From a checkpoint of a small transformer trained on Wikipedia.
Size: 18 layers, width 512, 8 heads of 64, MLP 1344 GeGLU, 67.2M parameters.
Architecture: LayerNorm before each block, no biases in attention or MLP, untied embeddings, attention and MLP in parallel.
Training: a variant of Muon for these matrices, 1318M tokens.
MLP neurons of a small language model. Each row is named by its layer, matrix (gate and up: input weights) and neuron, and shows model dimensions 341-511. Each number is 500 + 50 x the weight over its row's rms, rounded and kept within 0 to 999. Numbers have three digits each. A neuron's up and down rows have the sign that makes its largest values positive.
A block is one neuron, or neurons of one layer that tend to fire together. After each block is what it responds to, as a language model described it from the Wikipedia text at the highest values.

L14.gate14:537507575517440508508454581547567442523575493493539567504543486434468592446521514426538581516466484433452502465476476442543490476448542465478457540493575432483456567491433430509530505441484496476544488530488460467467509606543523457576545476566480530423508486519433491647627526450466585532488534510533469580495499485558437473367546605429457537601464432548550387470452445477483520538519459503535468484463406531398522495520556421441520394504590463546518540461579481510498500502560540566594463534493467464425530527531
L14.up14:549501543514497435408505499461499591471565534522506418478507495491453500502505514562443467477436429460575512482418564590512507450465556569469544491567478423520457437518536545467581479519528472500520527505507580524517425452531481578513541521557406589446446525502498458568472523460486492518511524500591501487519435499486490493592568586499568471547587502500517503476414538445496560592447488466542540452379419520478494470489532506474516443451446532416509433570483514512459615541478491437522560511550468538464435511550
L14.gate35:465510493590563534549473513581524467418499555513595524480477482453474581441502523533406494454476481449469575485574539580554421565456428503413559533505450557537453506511533433502407478524576522441485555462566417477520512598473523463481448501507514579536468558607535490518481467544483587516443401458562504417544455545477582593502422531478542438525595402561489506552430579486534456512513525522510424589528464561476485479521432501613506462482502486429605537411531583448552444557387556503582462444406594456397471467400
L14.up35:464534492517431533382562551473459539457555483378554579490551441434470375473530474434476442499549533479491519520500540564518487511424406527424454374503388538510537567493550533471483505585485397463432514444513536521511413540519432483559476565479601626429544616531491427492482653464414480475503425464557434518473469524472482413467464572524590579578508489546567439476441509454487535424580498487468586495522446653471538453526444474590555509442503474485473437457470501654548463561549542461489443501468510418477495488512
L14.gate72:569483444482471521474508455442524482500482453419488504492529538515449474440485556555457502511477540394495486487574425482561484519494488407519585511391493479478501459459537480495435464423545510458443509495525588444509588563468513577569550488559467400528556473496467463487513516320441486555466534503480474524554568464476501588529516475572499484557504561480551476602476501545519547544524506488441546522545418588412582551465461419530569521541475497563514389390530504576438524536466455517605375417451563450550477486494
L14.up72:451541439540478472475531593546448607534544490506416472511596518524505374489450536569468512443415530487486469485561467488475473546407498412479559530522427524453497579549460500503541531477562524529519401469496603410552551515470482547516461445559511564627537417554459593460470540483530568472493501432435428544565636599471474484524551464561464487469453482621513473492491418553556448509452503494532439535486510510449532491579541610592501456530484535466547527476458545500471565458476505491557494434486487467509456553438
L14.gate127:527550457638551448536470478619517549399499454556484569605545598552501580427539504479511569510477556542439486564583476526612413503522499546470405542460411460549405481525552577429471550483530505444462495484541448525490504536557477557386515519487489467438462537437567459497534542534446518622535512548368493466502403512491379424484511533420484493455423565485497494514482417474536522484480516534583548599557564465465392501538558397529511486521595463611495456482447424539420396543483413521512513471535528468506484475483
L14.up127:553502514466523609503521493522490542513585442496477506469572522498495515413516492462382503515455373501380447481569399531476481587463581561532496561445583525459481574539475527479470493427517464489425476466496579500450496503475496473543517518583503507502484469472498451503481445518464537567395524489450519561623492551542548557506478395538495499495475441460542521469477552508534445512480572567497579441502536589427589363517530437473509504511570469351456492515637523492568461430536450474537460565525505444514443405500
L14.gate627:597533521504504462528536504483538471440550505419494472561510547437455506411518491470481571510476530601476521486516470485453518480425499511474477522570409490471472505536511480501545472457434529436539498485481488481489513469440450460568437575454514466502438481570454514461478467464536505553442544576497591536510461491429505541478508513489654474434550541523465442539468589463458545546446446598546459535564459550539596440485536489375447459450529487520568505515471524549449512515540517403502553490462558460467484505519
L14.up627:542555502480529500482562434604544525468399436502514578462522512466428475476504597515511548495447529471563531545432505527523470515448529491507491493528487465461481534573572504541436525591449475521509419452479567510513543483570444403494547556463556483500573551472502433460496573463421497446525479521532614515512517576509426546396596484461452494429475488558644504508531558459500477513473446513478483483504437458455459552568386484572494435519453480557566429637548425548437521549510503493566533432496448526614483563455
L14.gate635:566590501555401497444480471417522473399515499539510513457488558488493550436491478480503542463504518547507537488549524472483521489545485534565632485533510461557450511388391481482432530563487495471469509392470497414508491506520540449550446485595550547525502434426487511477470472527554494500511493551564506513547627503489629514550475457517474555587442532489547385549471519590545549572454469480512559481525515510574452502556466507536462528539483553545494455460527478486574521541439473503547528481574566583507526388559
L14.up635:447497539522349589390554510366541513479465622431541482501475519473532433509540453459474484424484515549421492453565472397558509517518520470524535483481391425471477527517589542403448458540539474516431470431456505572440469481523524526489531537409575550525446480479499424554477483535452456527416555510477503509504506503538475501520530466544508479489481560454539496570527518534548564446397499525482419533539493586442518435455533511488514483492450506523437547560527465491536576448452496495467534473541619536467423449404
L14.gate747:497515592546503505451503494324571511427430448457513578506529477581508498553501468457563499396515461520457447523530495575519541466446508426477441593478489445460501449572415440466365494528489519570454422442498512490547441566530450495509541542494543489628495533512436446510477422551507451578469477497515481468568446555533466537516542486583457509460457526500521593423527489419535548586565628562573522496510571639518526531481433524498443638480477496426446445512490447428442472464437525491535534519457513420592552491511
L14.up747:445544402496473572569481513468565514441492469492503441467548518422423520519519507620484553394558677416519517449416559538512474469481476596438485519510561494431446401582513439536527458446540529510558523475512496418508511539532488477466424493463551580450543566528521500503494583465510505583505489478540479514466438526484485459498471489495479508467535574551532571546523568439585461540414556495449437633510531512511541402439520524551556498470484546474415524421413425458508418549472622489592516463539596530622417461535
L14.gate1209:461481501487500522544569391542559442589496511530410583543554490394513513438464525468497589501509463377504552479475444442540473472539545509380546441519489531545479535445469527474525442407553498463606447598492499561516542597452485431611481534570574480532490500499571527474520475474543567499452499561488536410610432549411500554497409503527594560443542436610477566493469571484470517469428424556510504602541524505488391516464427505495406413459538518469534567538496528497420504489535633451481533472499500527471458483511
L14.up1209:436568511501443527556505520540434467460582568421478494522493470430409538429458495530527495573543569598489500414571459634610511484503426450535548489487510572472536511484518531444507440507517578509483489569454519530493492494478533450467463457514598488573493485550467413503441574459534560534549487461507505396566526478509500491457497435585534487642595541552517473547459425462626512494547511478471456413471538523469401454535446445487431509493529546479478550482503517497591392478527506439464466511548518453550523467545
Description: Mainly the en dash inside game scores in schedule tables, like W 35–20, plus semicolon-led track codes (; POC) and first pieces of split words (Mar, ch, Ch).

L14.gate354:452509463473552501512436478434491512466517518437367494472554497528493502535542451540417471447544538559544530560380482495457417479516450554541444627511533494537479490658457588477623483475480473487541467499465563338452477545438410550469435619530477518516514477467472448506508531542379492510520526542491412540412466508498514500450563550452479404583531550445539453482509547511505499470494524407470491538616468517604479463508575432457512541450527522461599468422399478456497483500462568523542519441424443480515513501539
L14.up354:464423601541483447482463560560528530566423490556463461553459503510504526437483404486460450461542535542510443557530541521572502504414542395539476489491527503463542413572434563563480408533528475451481520457454587532461540462455492492537576517466464413552504428494589597516486556386497512544417532533538374490491477553468499614468526547531491482468494467550522482519509490618591489507481501486505543485458444411497393510554517553472403522501439483477488510500508399433533481462446580458496423457486498523511396457508
L14.gate645:558419516460387485526346536544491521499565520532498492501473614472510511517521521503451481477480486463552464477572475530507515481590479548529515597430507374534492526548527464451419588467540494559530482398543497518534546558450519409516493568492444431503479375482454483591550453513478504478458477483525529554550435538507538535467537411533456445443459481446456488427489425517427474556445481510415589570478450502563521508475521490368450445487497539439509409467484530453505520497603496527544491408480525546420445554568
L14.up645:422485497460452506540487470552441601419551479453513521559486450508625491488516510471388456397584477527554535501485451562534576553519552592579531450625496429478467482546486485481464558544516479432505434442461469571426561516438481548447587462403519420432529539548447482476544531433501477504505549568496541523633462453612477421536464508477501521506495541388485405487540472579421540514461530498459534456565475463593461455475552549458488470502511491511553332531481473556521424440503479469577599509556481516547466454505
L14.gate976:497427579491505478574442502397556612510418503434457679393437516527501581530532511409494456511450475445510498555404406482481532489532421452598541528536384503522453469569425491461439575483438533536618482539544522552362515476491539499553494472534498503429491507421447425456434516547509477467517517545558435509633354494461484482547451438472531548517494524527561441533512543525540566637523518464437562494499529553588453502541475502534482447446507532504454489443532430420398487444565440471529529527435616486507448534497
L14.up976:487478452435603509517492622504489512581509497452555529518537509517555527460481549421558434510504431471554500627459463474529486518532496528495522509545497406553516543481473443455407559502481485503509526472538464498405577482475506433595463532538508535556451422440419459497514480534459574430525433458374435487521480484468538487462479482535428632514453492390462471464494547597523483541566552511375499477476596504538497481520562489488483420553515394473447514543472540441558571396514481530492546566499479501495453557497
L14.gate1051:487442510519568473478570450388577453460532545539366541484492523439476543492453439498561445406534524483550566571482451506537546562436455562470488451490387511477474500539472441452494551547562526457576462427538502455442626485410478437484599515479538451584525458431529456464520549467427564503538529552480502458469558519478509483488491455459421575419475503484418391495467472459456411561527484491540478470444431475433429460541521425468447468446468521393535498506422486530483455529494502525595496518529502629513551472518
L14.up1051:547426515525537475357493519566477461562484550504524475501439436599461467409471535499517497527522561479532465569520462560462442441422462514569489452558525459499455555554429449428458467494450496535488500444463599478464535537456527428358397473623457529495593457541486524409551428487405492532510561600573455503463526527446513540478496455510518558551529503459566419516590541523461517498539435468456504421466551458458435471548454627486453489519501523459473504561570554519565470499510604480442532495497495542495473606507
L14.gate1067:528492471459490388496536562547520495527504510546459527518547495539528458492464476421498480474440544543436485591432401549554528457538477469471551508505520481527471425469445505407585489480580447429419468410432551463471620517527536533471512563488489530498490558516433539501491493607523437495602553569529506548444526487504531482502500497525473420528490439526484524513524497538525555436466460582538484510550500502522481410536603613488461528505544484387489530488546447499408471449461494578561484522444376627532450420485
L14.up1067:489583656466474458523486527559485518444515538527485574537515432549507479390421461420518479514494471543507468509557482441510542472422448580480488512476518474526540567503412524421485571519512497481635549503449550485491603425525446463490399509439516438572517617491540494547429534432475516508442428521435506548488495550502491558473459537573551576419528506417480398448529461522489493472515539504496530469508531513618503584529522494379485493546522435483562394566598398498505577456583432568511539474425467451505429469553
L14.gate1085:552511491564480494504501417459505473454454468523517552548487447514396557482473491432446575514458465492526469518447458567444516519528474512513475430430456406476465484511572394538509541410495542493541502478463411529535527550537403501537462455521495512509523540475516559616539494504504490491420444488529481491483430481516474507595530476514475515467487446602468533477477438516535561563525527493504433552541428421499501313512524481442508502470482601440499379445493572590460483402453568467561492409501546430537481445512
L14.up1085:537382484548532461439444494637508590464497521566411540500430490491589534539583502462531579496501564512539502555440417518502578581542452489533546507490452512479510421537602560546414520493567532458549453591565524522539490459428421538558579571477393562553533544557467497512630534458517496531446532441431486506596451484559511467510514597525465450466474426465553445446443458583534444474437582532489505461464522448443525601619535523484534550403521494517586467529498550514431460519467518608523541522460492564501430494504
L14.gate1091:557480532516547468484518498486540484543486478488474525447456467492521483539433574507538459491528468508474399504464562561513562530424535520571534449438499534461480441504474472446498455444450500493570457498453506540560574444461427524591509445483515546479452443532404428504445418484554480476461503523565475505479520469490573542607508422455519560463615576467477451525535434451433434595431452554591516525509532539554474544625465459484472488487473474522552455507513533531474471510474490453432474556523538537507474445438
L14.up1091:449605508456507435431522593551477512554559486539491482497581526479470496541499501387551507429483495479439540442438472570493474480521549448508524487491470539535379528431475523529559458442507514406507425485487542402551504487508532480512545434414480473451409518561453417439469488491539490539478601528529476531438579433478588616535475547605522494501559534539549471530597520566552521495542503418555459403518484476445488503523602561448541479532480501485566486497406562540510460434421493576496396503447586525439442439616
L14.gate1341:543563526438486454391419587537472594442507439441494469575457541412485590466515466575431518591488488536480481463422479513461477520514472492482538483480533473399549468435516515541526517491464437415532516508536521572431419466478463606524496532546530496503500471566477455579440504448459394482501467490451487509537415462523541452391446523549583521663541592366426533516519481565533435459463446450473441538549507556491569546420393428470453495470573453530518540517573540546558496519417491389429447523505468515457471516530
L14.up1341:514394578463517565505474524505551518445480498486469526538442516555538503481516431517521451560530500513517574477476551474491461626504477608546443491465474515548500481505489532516592565576505408485415443352588576500484496461538530504470434486500459573540492405582558472435506514513504450543386385507468487389437499549491497384554460497429529443494451397441598626476514434449435492571492470529547519515489538447554478540472587550463510483487507584487548503552600464419509404448533516529550521465441517540512531522482
Description: Final piece of an abstract noun, often split mid-word, usually after "the" and before "of", such as signifi-cance, outr-age, disappoint-ment, respect.

L4.gate590:419554407506427502532549469426502600452403481423495537536512437417470484461557560480517459541525455484457532502432532538519491495504473413540540568473527533469427466515479394513553458495547462496465670497479451538533521506467560535506466412413464509611552500505589497571434526456419493562437485517548537454526455541526495524423484551519467459539540472574440577484445469495399545505517452536617424505475535588537456428555482424453493488523521495466450475426489500543492456499492454455606594526487595452479541521554
L4.up590:508550498483592521459428540599505528379491492577525470418506487467520463454563469447543522431485546473508506468498545463500434527478429535515557494483556440422515428559488512470507574578548477492462474463438572609510463491464470551469507474554473499490416475408463563480526416492588506486493534518515480518447578426534557532531484455567443592573442461501475528600490525531624437453485526528526508468476455530479567446538512582578522543464483458572425547522517440505529538540492448391446503534474425619527419390467
Description: Nouns or noun-completing word pieces right after "the"/"its" in prose (the reason, the rule, desc-ription), plus starts of items in abbreviation lists like "; D".

L4.gate100:479475528521454562423529497471526553480461464400494541461535419545501463471444532444593489515529566538492510384478460453551515463484517473549504444504515527502431455514469497541501456540516395578465554543467506506503512537488464516446512532543358487403636551561499501511480466522514542558516548514516498399470504401567587597540456479520496465430408569513520413476565433598565563494443549534472527412536489518523472559511485427425493483526514608490485540385547483504468453495475511492468500573511548599476496456414
L4.up100:648503442478574539503551459404548501581444451428418434467542503569496525402546455581504506493464601572520436476456418473587553508542462539389501499527562480538376400510483551489484438586558467500555444545578515506510559519484528517536427415562499525396512524513498549512580412473532560554552510545526525501475462486587462549483457569464506423473509493502506626590588416513589575507412456441456524495464440543487495507492529495406457532513537527482466532492519511462459494506471460526486499515602492600515453493479
Description: Fires on abstract or collective nouns ending a noun phrase, often the final piece of a split word, e.g. collection, involvement, movement, chronology.